From a checkpoint of a small transformer trained on Wikipedia.
Architecture: rotary positions, untied embeddings.
Training: a variant of Adam for these matrices, 289M tokens, 8817 steps.
MLP neurons of a small language model. Each row is named by its layer, matrix (gate and up: input weights; down: output weights) and neuron, and shows model dimensions 0-95. Each number is 128 + 32 x the weight over its row's rms, rounded and kept within 0 to 255. Numbers have three digits each. A neuron's up and down rows have the sign that makes its largest values positive.
After each neuron's rows, "fires on" lists the tokens most often at its 100 highest values on Wikipedia text that the model never trained on.

L4.gate341:141156092205154104131123113146054111165050101131190142147106112109117095114166183128112152151120133096105151167074138158219133146119130144075150068129108119131097115162146160159171042083152122167097173111147127161136127105128068200160142109091100136073104095171094118089119094120157123142
L4.up341:093166133174204120193125089127107081112134163106101099130141150132113190168078146149060094126161104147089086152079159091203169095149144143121105124077092147139137148145162132093193150129136125170066105169124114212097172142145105124082106106144109167109076141140100105140079150124174185161
L4.down341:164142125172120108147100128151089060145112110178133084101158095162121081122197146166155129155128114089086141185096109124193167170139142151134127123116124142124114105151173139135129045100134148115191181118115155126158085131133195142183147120148082163135072134151109141086131139152125108135
fires on: "–", " /", " -", " –", " $"

L3.gate316:174129108085103219130154123139134131196124153132117097112157133141149147161136067111159062113117154121138128173121141111138135166116096134132107138024133183113128160091133150064138098168138135109079117156143132170103106096160152071150103122173135118104055159056117127152145127154132095136
L3.up316:076160127141167095151170167129106139164118093131131099151163159081111062122091120077100162134138104120112095132080120102104149132126111130194162137086166160117149158161142112122161140190157144158114176174129156104116139152152123147068102148126135171148105116125086051149104134182136174103
L3.down316:123154137105116139112130115167133154077124180103111145092136138110140172169148047145141128146142090092113154129164107080138137107099112096076040151087139093137159129104126196055115154137169109021127105136154117218154121068137098110155150105146115130096082187160155082121105118153121132148
fires on: " but", "n", " where", "hen", "ough", "h"

L3.gate128:205061136083072144125126074098146124116135084141148132113188128095122100127117105137098145085095163160160104132131124103107095185097098129115105100099174121137087091107124126162164037146140164171053124193124090114133113135090153114124099108120100158098163139091169150121109147123111111219
L3.up128:143102124122107076173079176167192158136152117143140157093177109106172180069139131140136092076083102171104131166137121120104185160063092163000129174059170179128100135138151108140113082120164078135092120128157159067142122127134101152192054083080085104098112114109194159131130150183132109185
L3.down128:139101104115106131137115133123104121143112111130146155144144113120102131160120153215140131148092088135164124155132108152134108114100062160102122080158103143200122154125121108112166115140113189085086097127153150128149143143102090101158151137161208087140056155099150139124132083125094148143
fires on: "C", " N", "n", "N", "ach", "resent"

L3.gate525:115153093148093127181162015112125114083166158116108180141115100166163151101154134084142099139141108130107115172063123134142169078208146123133071085151143163159163124036117112172094122084179124100132111103162078108154096105191174133118124122150134139130149178178169076083178110105095140069
L3.up525:102183074112159086153120111131092093120165157134111175135079147211179147140118119132101095119166142080135110140101142103137137180170119089189106129115148090131137129125120094164089207151182087135090117053116098134176108041167128142156095129136174111086132219144130096130163150156139163105
L3.down525:078133100114192103145074145093139052208151098139139123125093130172134177121124125108103141117162148123133134120136157096149095169203129133113118115137150105082113115144121120148095173129163130144148135112130137164147166127160045084139126105150165126150117169073136070150204195175090154102
fires on: "us", "le", " pe", "'"

L3.gate484:122109128158154158159183082111106127110134126187122153151145111054188139073195093109131128131067155116077168112126098143091113191138093084089123151148084188101154129121106071113151170092132115157146134095163148130108172165117115145161119112125149140142124117148130159165137132167146059069
L3.up484:096156115141127129177199139175112182092106197160095126154114138065144159094166110102128162204087114136112143092135071106124129200077136109094202123136109151159157159057122133131127151173137123142131110131133118094130206206093123128124119122160163118078150135157125093158146163131115096075
L3.down484:106167149174119125166157103185094147116151151125089155165145091080147207047083104101141103150066123093146135101117099159115092146141147067119186141099129134095150155108154092109137141150141085194125116155174122147144177181182159098078152113137160146100155119157093136151107155112103149060
fires on: " The", " It", " In", " She"

L10.gate330:137092138154200071104171073119134132089159111137122112085113174081107182098097156101103159137159131060120135105087136156117126142163123105117089075146146170192095119145080204136125149115085173114109164181109155174117143118116087175114158148157101125099122130140160112149129125123129085115
L10.up330:110189093104154091146125149123125127164129164111124161154133131115147150184173145170154180096068130165185125113113157107136139106132128170124134131143136175139110101158129148082096123121119115066160131227065179121137179111144143128087095108160125152201172116121100120129134147130171179156
L10.down330:067068094085139117136149165079115090138137126114113187189202099115149131134113092125082117131143145110156147165142108105142139126092120089138127145090112119151135105172084134162081116126127124043154124161137109115178063114138154109141125131053143112143125160096143152123166149067118120157
fires on: " and", "nd", "ver", "m", "ly", "d"

L8.gate618:153138111138145182088143127201106144082140084136166093168165071154118122133223115155163139112153068153113116093066102081111202126151171163088109175144118129184113097094132085168118114128101123164117164176136099123105098109112159151127095161111113087119134116117110078143099088145162125135
L8.up618:102125135112101090128077154111149119135136126050083144106133100114121105156148108162145140115109141112095132142114123142097112136202136079082122200110076185169129069062027103117125157100070164103132096112107116145180119171149150169195076156067171121140167137126117104196137025112165123133
L8.down618:121086076187142095098118136146182105083107150125139187136107118133131217116161131153123134141114135102142107105188098171133131117125099146114136128156171105112136161108162196076167109110177148053134125105154117166125072098107159141065096103150108110130100128151169115080103087160128147172
fires on: "er", "z", "ar", "en", "o"

L8.gate509:140123120171104112185185111073107105054114106234165139072115144184125110115126139140067118117126190125096115130055153127144173122148123068088131182113147124163140107102107178146105071088111152131179163185150170145079090097146119156127121146142124112097109061149145065150132064146111112163
L8.up509:133144148101115121109175124113138136175191189147102117105104098145154164072086166154058125142152119071075167181086119117151137135146107111093149162138089155086147050179088160148129100081151114161119124147173137148093143157128126164078117164087118085180131121144079190089142063064146125115
L8.down509:164114132109115128174111101089134097097135124097144132115078118138144194119108121185149149098121197127112113099119159136147124132150092119201121108107144122120134147132168191173132110120177153084178152119106141198115139111169109089087128127151141080058081091094111144195112099133147097139
fires on: " inter", " under", "ter", "en", "er", "al"

L3.gate341:087084091150094139173139087079102186068127175214064072117137131111125116127178190114092155160125138130069156139086066071110095125146162106114166162095124169123191118063120171140140152193148102098082109101164092190120113164129090124107118074073116154110142174138147154139172113106106087115
L3.up341:033158147103139129161128161142085129089103174158102127122158142153128139082135114086177120157104164172134111156116091114161125161112113092122099120108165171157099094101100124119134186151131181175161175154143146133042139169125121178128174138191086167132112131135092125115119134130068081098
L3.down341:064145178163051131110120103123110148111150142114096162061139084127106173126130155094094149166088155113129151132097103170139096154118074112128069161155134146073127164071136086114107154132186058130177119157150166102070157148133173126090142152147134118083109144134122154144084137144057142077
fires on: " The", " Comm", " In", "raph", "The", " Man"

L2.gate55:168139121110144146157154108127058167119116165093134173156161137184089132129116096088112136161101093116079098192089120159095144116074174103129163175158180066175111122160164081118096130136152123137168118176094064126137172149154117139160137137128097123132117138216160134072100142171138162107
L2.up55:124122190110180138127130105127141111119115154173111155063127116160117120163071072124097077100114087115081084159126153168085119167115109134138111127114184101165127162219122117098111070100099098134131140173119148164081139122096154152060122084112117131094114130155142083099061088100124078120
L2.down55:142106066105110127067143137103135126097151087088146135164121107076168108161088131116075171108173082132130160103076127063109188135121113119188129160147120135119155150116085132152125108119135053166111112150133204145153120153141177181186114109100144145110148139168142168208153127174116110133
fires on: "ad", " part"

L4.gate504:137085109192078158141137131054080172096116122182150096114135090084110107177103075132139112145114117080152146134092112123127088149125130124159063115089175148066121118152130133136146161174132077142094160133142175121137119132085102145047105131133122091158138125147110099162076136143132159130
L4.up504:096156087160078088150136128140121170159149111118166148138164114138111145153098088148112160130117143100203128172109145104113071149132163122144104154128178153042148095192130141124152139128143116120123161123084168100080141099129137141109156095163102118137104121155094103131053149057132122149
L4.down504:109123074089166102130113169148117125123163112165127181069141139176124140157105157116130122131161120133160123144132121112130177085058116138091166117160092141165141125119078116156129147106149107105128105183134078096148150079141093132172123122159096155067152148113162145074165133074109085154
fires on: "les", "an", " and", "k", "ep", "ine"

L4.gate202:141117094144105116103147132071097132125083112167121188108128109122165154123117143074128115125075078097131161118145135115114103083144149078157107113087111150068170127105105172126148121114116125087157185184162118196120146124160117132110141139052101157176206130118070108078137087112169156132
L4.up202:116117066099141087103107182113050098169094118102097174100121133117137136124083074137098128146104148090161144135175149137158076171160164122167172127087130111048160140137080172105128148109105104026150130138149125138122155104163108155109114167094128105127169160107071122118128159117153156118
L4.down202:134147149059117119175124108157137130132134137098127090157127154122120080136132133189123133148150159126139113124138129119140142157103186155125127102142127099160112144147124139109104166126138143238116147077127115078125119085119123138148125114214142120095131124114127157140136171123116123154
fires on: "ran", ":", "ence", "uch", "en", "an"

L3.gate486:131130159136105094188145139133140123134145115181164155145166135138160044082192168090127131144091136094106086105135173149092178069124140089131138171161119155129083121135076098110170163095127141156095090101180174138188093139133112165173125045173148119160189129121133103126104150191148125112
L3.up486:133082185112108127111136135086098134121143183141144161207149139139153047055168160036088170108098162114099078126146117150162183146083079112143140144142139153161084141158082114184164155087123142186125099122159074157154114098141168145150151090172159118122152136160129121099108112118146147109
L3.down486:121076124107119105139124148108073124125155151112153133166155150160136057094158138082089112123129132125108133095121133133109152151091125123125147127177090107137096135109096095152140160096115175179102054115172109117133118115113099158157135101141155131138122126060133150141108164137115146110
fires on: "T", " ret", " rem", "et"

L4.gate473:090178082166072096145103183091143109138128105136102167083108118125139164119115212056172108090117085104100150116159167090101133143138029095187050167113123172116104166118143149185160132147137102138150158160106180137130202148095103106165122115129108113124143117171126109107119080118116134157
L4.up473:105104086147119096119093159089122105111089156145100142092105079117130116126144111086137136095124102119103118098195189138194153190126025078138073152122144155100183136097113124170194063086136132103097178143184134068080222170118133110167111163115123131067115129169155135215143134132108127109
L4.down473:170116122122112149123122131097116127123095157137115103089116139139117096158139148124141155120176145122113154159138169145110141191137126109163151108063133104101121144128167123134126122107118132087129126104071125086064106123119127075154164145113147137078090158130111128145152148119113101121
fires on: " h", "H"

L4.gate58:121187140145124190126078138102113118115125173147118113122071071096110141141086089178113110130112100141105126139143103151091160083146129130080099099079077175145103157077097111143156104062128126131150171104158152131105141093155170058112198113158091118162154157205173224127134130130119129088
L4.up58:148189172095119107129126123126136169139140186138159080150125066117119140089075080123146117156176116095153148139143138168118091165134118147081040103113144138155082154171123044126147133047127174114090146110119109140170176091069075154191129107119126157097193112123115116143111115140183153123
L4.down58:165102184168098148088195159091111135112115132115143103134135148165131137124117179080163153156148153119136133114110150138161145087123116140178115115213116137154089197149131118133144137157158124255108181210118089070120137177134049187136104139167152145086142141085090149147107206119101155103
fires on: "id", "ed", "ad", "ue", "ence"

L4.gate437:144081166139122154156085068066104161134138135116135101162067111090136136159112134127135140097157155189136080105085107114130078137119135106088120173185145140107121079128133109179110117176098110083140101141131085117130129129075107136135168135126095101125157102078106105111165157200119115084
L4.up437:125151134100135141146089181078140110105129189101160135127097095157106110073094092143079113096142103203122101086127138120110144151160150176174130067190146145106196149130085116073148140130122144085086133118156118124128149110080123087123126112136154037126148133145106134148119117165139138138
L4.down437:099098177136155055160125143148184063123121121169159065175113088174156150145076114115139161132144112116158073116189094134146101143117206123115194124111119077177143161126146185068128146068133183181128150140121144084135109157127145115121171088142127146154107114136171087176132161101167111140
fires on: "9"

L3.gate627:152119156138117084157189066105133130109175151155101163076138132159168108160130232169067169108121105091099114115136147151127096164141157171108088132147176090117178183087112116149118178130121152096186122101127144136147141133135201138119146092127111106102095045120140096182107170132165148166
L3.up627:135098171118141112073127156147100106124190119122150143118103159129134091149135196127105111167076141129139103116118136143096152196130108138142180128166155141150121182097079147069107153118086088074163143179070112109123127163134092106205119145138141150137156102117078109097115138171113132148
L3.down627:106154098149105146148175083165051100155077117115096142160185107105169112046089133134157129106126145160150109079127173103139157173115104158124162129103189122104190105107143149174096174148127157075147116159111110151165144106112124116142089126069075156137156153115105115114122143119083110122
fires on: "en", "us", "ew", "ies", "und", "os"

L4.gate264:117072148171113121165108152085086154192082133195116120109103157062106060127099097104083177116117118111152181105098137147100089179156136108050092098104124139153183107102152137133120113143101192124147145153109109113138133068108136062109155158132122122107205071148146138159176074108169101069
L4.up264:177124171157105159196169139099090155139085141114103123182123142136145167122156135085170169111111136096193190079152097135151139138120143116089100109148164124151052088194144106170106163095097129114075128136110145111146131109111091114138118145165083104117117075141123153091120108145094055128
L4.down264:117134086171148120159119172149121107189131164110146201120119103100101165122130095131102130077140102069107166098153118159097021120148092095146109055106136110164122151136133104140120114133104178034136126110081125114094136094097095120140116173143114093110140091109156159122165104102142138107
fires on: " \"", "\""

L8.gate278:127112177135149156157141094106108169138102062106079176119137117142126126143125113159109052110133125094090156160114144162117101107137110128093101118094159076139214135127136114128117138084117115141138123162148112156129117086181080106141145114064117127060092158129092128119092117171062133124
L8.up278:119133159090167121104134169139160149140151116164137172106178121092074164111120110156167101164128089082078121164104100117141114153122155166113151124193118129147179106111124065138169112071089151081107096093119140143195170153107080095115148135117163160153181083073132153124163130167082080143
L8.down278:142115118152094191131094144127189091143174161101113091101177113126078136115155089154177087111120110157112113154126117177122060114160127188195119103082127129137144160155174158098124120085087086133103186116121095185158117145132151100136105151095081121128133116155117074102129098086133146096
fires on: "ra", "ific", "u", "es", "ed", "im"

L3.gate235:092164098164103127118137144152118132135130134129151149124122170111116183168200130170133169051116195183129119144113124130101148060106109136079152126093123134140120128107107089129138140123104098135109078108082163129111152150087137131107155120132076117140173110175092135069101142161171130193
L3.up235:191079091123145095090200151144124126126118143095110144092086097150107140134125165126138108129126093157111156127128100074147153115119153089170156060092076115141160144069069142105151119098108138123116125143152132149077136154104159075126141067115081133093100149083097126156137123145095185136
L3.down235:140128178141162156110113205168161151118165168132086164061121080090100074136135129146137078131161116164106116127148120108135107143077078116130138115145139099154122128094103111122100134129138121196073091061129134131170064133100180089124098055189175134120121115141169156103124151152117083086
fires on: "p", "t", "st", "e", "ter"

L6.gate332:222111103170131125120114083142094127146080167205160099185178069182113116126098083134148147114107132125151145088057159129131143148146149095124089126118099167145089064156097198117130106086174100148105205160140162084094095124143219121174117068121170113116201140110136189125142114127128142136
L6.up332:105105109144146182192101110130115059107175140108088148143066150193136136145091172166050105092142112079100115140101128141143097091183149111126178104125188128132140123105175118157169114086102122104200145134148145122098179166106146149139126122072139134066126116111088151177135116178112106108
L6.down332:165157055140100051125162144165178138132090107161170097093163185141116133196092144173095067132106074099172147152117128138142155159078148132101122118113104121164114136174092126117123137167125131130154127101108128060125155074123133107159138148128069175174126169186098115159089080160152133115
fires on: " and", " or", " /"

L3.gate567:097122169165128116171145103127131158165112192153019123130113099027135152090180171090164162119110140110109112185148085146106088134111117121093168138123099100115216124102181181167071144110106176130153106111082111189113130161144154142121193186144190161104122108183094169165147112115075189111
L3.up567:132095126143160128167113152134104103140093203185117094189111127118167141149120101115183100142097112152160087098137118099154082146170161127116116114133099169146160079135118088084087141133121168137164147099151119164127069138120157122147155173161138121126095137138098131125155145120078121093
L3.down567:156112126108078091131118133142163140218134167155132189156109048094147196098147102125115120115136088097102155154161125191145153133179086101121151126104134119084139150076119089102111116128136123097132082165110116112141115148143095096090192158105161099115144118141106168115125093096106098122
fires on: " \"", " The", "The"

L4.gate62:080143182131076128103127108141086095138196106122110098101142146130128112186143161077066073044152056142162175191094107184105105105155116151126145173210124171166124153068101169094139146168118147112084138124155071051152144113098069148109167148123130103078135117138135133205101134074119066082
L4.up62:067196123171072081138110167125154100154133127146116165091137159116125129172098121099064166125128138165141091111133058223152130180166122130129157097139173107098120190130176076110092105155125125115159115154121147126085175134161138138139159132112171137145176054130091143183084121103132132128
L4.down62:181131073105127167153132148095135161110114155091199155125177137150164118128120146141164097184094161061134093137096143152083143070154196164132135119089104176162102047133112139145114120125105164067162082141106138124118160159147135175149117119161090126128154142090187141131079136097179134115
fires on: " also", "ing", "ust", "ual", "ly", "et"

L4.gate325:082103085132153180161133099133093167118143178122149134141107108153120089132134156098176167161164149157149090116113097118087139150172139103112126136128183174080126048164181086173132165085090119133093084153038076168114153109120145176139117197108111120110122128111130085133112138124100137123
L4.up325:114130171125098141065140156128109090114125116133194147112077137121134151072144066130107110138102109104197133092203161104123196156171111155172147063127153134131126096141118135090155138147132129096157136136165147112149161112112145129150164128168156068109167145121106146146110163089128082165
L4.down325:162089212106108075134100155152086081132143125115158130206102131162157138112094065119061121133076085084123146099184120146143165129108179117137125129116114098176144119112113163077103148044139134114115181145112120079078096188094120146156139067181137163141105164139151038138167155135166068131
fires on: "9"

L8.gate150:199181107192131124150154107173161178135092148143147166106103106134092156098133161138095199104180132148063151118168178160080146140161154191128105117161153164133133132120132167108098070139137134131092113147089096065159143115148120117121168119107143106163129145185077108073163079125166112125
L8.up150:149118117179202105156176098090106199090108079128208131116152155180146109141088153160101062151137110109112173111178155112152172154145159128208114113127117114171163111073101078148155164075146079110154122126171088074137114139170164115136129169138121141138071127120127099076131140133113175195
L8.down150:128134094119146120124155109107184167134138141129103125125112086143195106205146158149122119171100131145090027105099093125168108155127166151137160115180104165157173144098095186145166159087147121043119154000134079123108129105139123122117112062144105110155122178092155151142136198111147183129
fires on: ":", "t", "r", "out"

L10.gate275:119123137118177132086174091141120061101160146126120080141179152076158129150101108111054113134121095144105131123110136175082184170150183094080107084144103188166070123115122175128161078094110139128098115121118153111129065161096131092088115140095089152192135142117169152154110159116156117131
L10.up275:082107152071107088127127163145168144135176108121134184149128130071116144097147078134119151100095096138106146077130150168120147136166156173079140142191147157106078087231114115159140124067141077141198184160147127131146159135095100188135119088112180113073132118142140196143116156104187135080
L10.down275:165085135120176105142107134147093098131130103135148161125118106132135150118106149174146167183123117138096101090119182156121133163179176088138117183084078097125125080174124135181150152090114121020127111180090137116110120126137119093142089143148152190133160195065114162138196138125181148109
fires on: "ly", "ver", " also", " to", " w", " had"

L3.gate325:116212169113077161118204129125108114084100203161169096130191127166135083110174112087153098144141090144147116107117162110112190082139151137097073082132114090136121165162146108163150110092166114120101183114165139125112116133152091110143097129152115104130137127135093100074102125171168161123
L3.up325:132182108135089109092110128156133099116160169124116135118117094178122140094094136164100078184132120156178118148091150177106101061162115176112105113136122055128104119128127079136160085105189105074154128117246120115151113131119098124139184126159104081061099137120080155168131105136138122143
L3.down325:169121088132134114138121186145085180086074080090125191128147101126153072119076137121145162141123141170099104132134106118167134139111161112125199147127144125130143136094184144153109147129139155178111082083117115124175161139103107139096093146166140164131214102150104136052134141138060139140
fires on: "em", "es", "od", "on"

L10.gate425:182121116118108208155179113125170106112093144101129212115107098113177099102131160093143092080098109114135116123090114097067161096142168077047146118164116142080203126077094133099130141115112186124151142171138112189121109153117163092059068085103130114128128048126132128125172096120139063091
L10.up425:111167110081149133134158173148097095101122114112140125156144127144144164099115128111153172167075165176113118124076120076170139096064138128080104171136112128104179187105119179143147126107151136098140119134098092117177083161146099114105098079143151161123169081093095088081102054084110149109
L10.down425:104100116144107149128115204111124123107134109111118095152158086155120210189102156151086119128131123093178106122180143082211143163141141190152155131127136113082136057141135132156086084133075140112144142182078144134156176146148129096161170129114131165153075112138107076134016115139114148170
fires on: "t", "x", "on", "ter", "f"

L8.gate326:154147157132114127143129120102119136113112101121149135102147108128135165123128128144184138136155167119112212095098093123179174117166118108173126147132185167144139172121122127138076158062120171106135203138153120108166050128152142140216126127131183160089164166145159160107206132191135084070
L8.up326:121175121142081081154089145137089092106150082119146168113110121185128173148054112171126150117086192076134113096119146112137122131135161158142144155146139120091070157102089121089088175112082147075157157131167146156176112117105134167108151112163143148109134147109086139108193167189169098132
L8.down326:111163170109131104104161150141231138157098185148078137155144129122127147104127144188115137098176100172176120103144174107059112113065106087075079104135114164096109093137171129156164078113098110186131123116135126190123148107118134090094142127154106141160098114126108135153144148151124135134
fires on: "ed", "ard", "'"

L3.gate684:125113126139145103078161088108102136152141149159133133137144135085087116146098124114172119191049148132183147117146149123122092154114125152196123195102146097118103197152155110119143125133149161134133140113174155144122074180088163107134127150111106128158116126092115165169101110192110153107
L3.up684:130107179126107122173138139127107068130150121125095176138125187211086125108105093142117106100127185167163152118119191131179152184136138173160072181153167138122090194160124117128139115063104119136099062158162130136103084056141164112126127041156071098096072133127123102130135118100095114109
L3.down684:114155111140102132058131141152124141198117077096119097138099149074149093126129121096130165139156135145134112149117129108079125151107062126155124172127131170150118152171081104169125156105111113179174168156163101140133089166191091096083125091104184112158192141127123163132113138120147123166
fires on: "ip", "ad", "is", "iv", "or"

L3.gate116:065150121082106164141103132105149148136094108182104113140170086114083126129125092076158100200082108111140174107096169069138127138170136063138153146095073182160169148057104118167097094106141090134056149141097102122077113154107150092154123151144078112128140122185127114151148076161105119112
L3.up116:163161097124125081130174117133089096130113117096095088114157125127098123088063094106120145133096142120138122136160216095104083181156163041184094154097183089100073140156125112169132115099130163124114141163149090111140190158112139150076128174127105148096082177134125091132160097100153108096
L3.down116:174129156136132073129172134144122153167091126108112135126157135128169121160095116083116103149104156121108113120114170115118138183137100110137101135095125122135130164094167151064124101142086148161107101157150106184137145159098110119133182128113140116109079209126091153089144135112105148142
fires on: " h", "h"

L6.gate226:158141144151151151165154079085128122098150120122131153104098094137141165142150124122119065111154151160078179132172141122116149110136158163135112154195138107116138168158094153119108137087162114119130173114128110133122063115155142183166102122119052046099120124119130146133117094137202083144
L6.up226:130149141154133096141142127158140085123159170149098123070119100156168116171055139156134115120155160103130063135145191088100132138160097154142081113117125124074106153059147130176086114157136134107108203165152184185147096122126085119135131142118143154106128088045126099091140143142123095147
L6.down226:082140204167117124086109115136146146157171171166107096112172189135113109164016151148111087124136124158121134082095069132098158112163159089114108143125102158133155078080122113123155088146118122138117227085194093128176109113132093168183129196093142121137122085113146136144156102133139141133
fires on: "ed", "ated", " as"

L8.gate675:193114120113148100169153096159182136100143171184148133117125116086090121163104170136186134148187104173075145201179086153128139177161122077154097147093124107167157102131093109181107123138140138194100075122121161074126086177156107113127120110098130062138127088176170181123088128136147159139
L8.up675:114118161119127089128084127139187130122102127130137162110079097114090118103147182121151136105097158140104111156138076163103124157112118104097111195153082142055103108134082097133197061163157147138141113069144167123157120149133107151130078092095132127157074078121155096172070159154104100107
L8.down675:098143105146094195118131127113185124167160188128119150103075123150079130136139136220136124107156116111121090094106129157140126176142074118147116137119135141145109081137127143056184084145162184149081096167174116105125151101135133149119135111135224082146159129077075105129121092152100161129
fires on: "tern", "re", "N", "ward", "ment", " N"

L8.gate494:095137130154095151113138103143129134127118095107170062165139127085121159085097106096116156132131163086069087126128106072119116086133153119117085132135099211146133104097100116180130118152143067193160109178121126111139081068134129152145115147143186086071134159149207041124195083122136139116
L8.up494:197165114195133164127186098144153135169165141129165143157148131173109055119065151101104101135132086105105123112114095106132156131145117112090134110124126137154167114069101093108166163142117112113109072197191034108115103116084073157134109181142080117154151136123125125091086054107115118118
L8.down494:134129141152100165122135111163135125092162180126152107152170122107209128179164144119202176126061179148120157102129130104140110172160111095122141107167097098099108143119085130151128147136105130058115203074083167132157137119121110135042154156104086119127117123070148129124126125126143146102
fires on: "t", "le", "ra", "x", "p", "r"

L6.gate486:144142104093119169171187174099137163125104104128111156119126057140205103146168184142112076092114115188130111147104176185117140104131098151095141129143130048072189075124133083175157143076108095125105116144144132180131114167150120136083111115075119104126135106138100103113182135209140067124
L6.up486:175143118095135110083196115127149115157048126088079124151161101132141121118111125094127115209103098124078088108102104115155124185127084157147144124119132132124165136089138104170100107140139138073151114097102157159080106185122094084158150115105160070118127084153153109121160127113123166160
L6.down486:134104124138152081181120172134132112124101168169155194145153138151064140174117141124121084100149063135104158086146159125124108103150102116095110123102096164050147111155147125091068146096123171056129131176080098124113110070157145105142133159156118144184060126110097112091106156079095134150
fires on: "es", "en", "e", "ra", "et"

L2.gate697:098138129163139091145123149079124134149141121170119128167127150119119085146134119139098147089156094098153061109167108131157096066159115173178130122084106110112099167138094150099075114103137151136138147074141129138104162125060174156114152109121137150097129101148144113136137121184123141076
L2.up697:163131173171129164077089091072105106129147170110102122164125101152058168150132067126176140104187179115104176130155068181192116131130111127113098130077116120074096104190125084121088055136152103182069124129121104145124110142143107144103142133135125130129115165106161147083126113128140180100
L2.down697:098104110127177125096056139147146082137190085108147109139124139119077101160183148177113106113183166130133081161112139113137126093153119127157117124058114108149131138095070185113138164110098103118073130114120125183123090114135165147162132179125127155085065115154084087139136160111106122129
fires on: "ouse", "ion", " ex", "ode"

L2.gate602:137079185106084190122179163186118082114116130156183091094090082137125117175116113056144086106100118097125139188177149201154119071102125108096101172124191124105125169074170137160139173100140105144120105146200179090169113148119094140145112073106109165154138088137056177150188118142131147105
L2.up602:113150145136135150173162150164098078096150130140162120149095145181132159059097090122157161207132155132072155095116109110080152117072129080109096155129148129104137153154137069157116144087146098137142120174137154143092107182138201116134163119135206110130085070134118174108124163046124146104
L2.down602:105090126120154135155146095131076081079135136159132147167139133116085167171139115133133106148116101122188068132121081120086099129166161189137112152150170133102132188156084121145076098105110103091134106161092096114174149176095084147138148154134067126098105132124124120124191097098157173096
fires on: "A"

L3.gate489:143154220146127104200164068083133147157172150096150146135140172092150120121147139155092165154160178091123080079143144074171153196120137122062066171146136126079153090123159136100100151154157110135136126117129134131132099151110172115159176112157124128197127085103105128113138158105099164110
L3.up489:176181120131096128156112111169139120115154126153101165076130153124173128147079121137158116101117148173112095127182200122129177152110099181119144102105133150142086127159107104101115176090169158122116129109104135171071197114158125135123139131090075143090156014130108213091179109161149127095
L3.down489:140189148141123151135163099095115127140150123101098134131152137153141080117160071068124097107167123183146165073108145083185132144109115141125125143114121084097097074152153116146071113169141091176075137111113176176128115128131192167166113129127121155096105102133102160160082165123039179136
fires on: "und", "ew", "aw", "un", "al", "if"

L6.gate686:158076108122092140150171128211098125050145132170160121122148140144102127149069171070108171087134090107103102118095128108072164158079182099129095166164129169140078169164060124106160068141133165137122098114124154127132112085125142118183133158097092136091127108111204079100150120063173141116
L6.up686:111174128106105123138156089132098096153159152123095114176074087170157155129087161132064141062154131090060161142067151142103197158100145131146128124166127130137113081131107145118161099077145122134154109097119211135129166098132162106105081157089097139084127127120204130169175123149144134098
L6.down686:136119110110114079080075113111130116153149133135153104149075159162106153161123162130096124117109109147091148147104162160101191130064186123107119135151118117110099108155110090088128106134117118033175160162147175115108079137108173121136108151140132093105093077081219159111190110159141130148
fires on: " was", " had", " t", " w", " has"

L6.gate473:128129158144116145143174117135132077156150082119175123139168122139153107134182171095179158158097126129151159107054140108170100146126110117077097138128093082143092123106098124171179083192132142133113114074119064168114084123056145168137156128141081060135093064161073108126167135146126107168
L6.up473:108063231140094111125119190159191122124138130065128105127149147122163128102171164146105114076176091182111117081106170172126141072140100132167142132153105135148147072125156127076134095168103102174127099138134131140148109138129141105156189144165128114154114090093140158141188097149068160129
L6.down473:093091078158101078204110158120110094108124089158178121188138134116103153172122115120089170106101132105093182174118183102186137147121069108109090142153112116087120156136177147101149137081159139046129163163152107165134173102130130111137092123147124145122124136096139074079130106097126117123
fires on: "er", "ers", "ist", "ar", "et", "ach"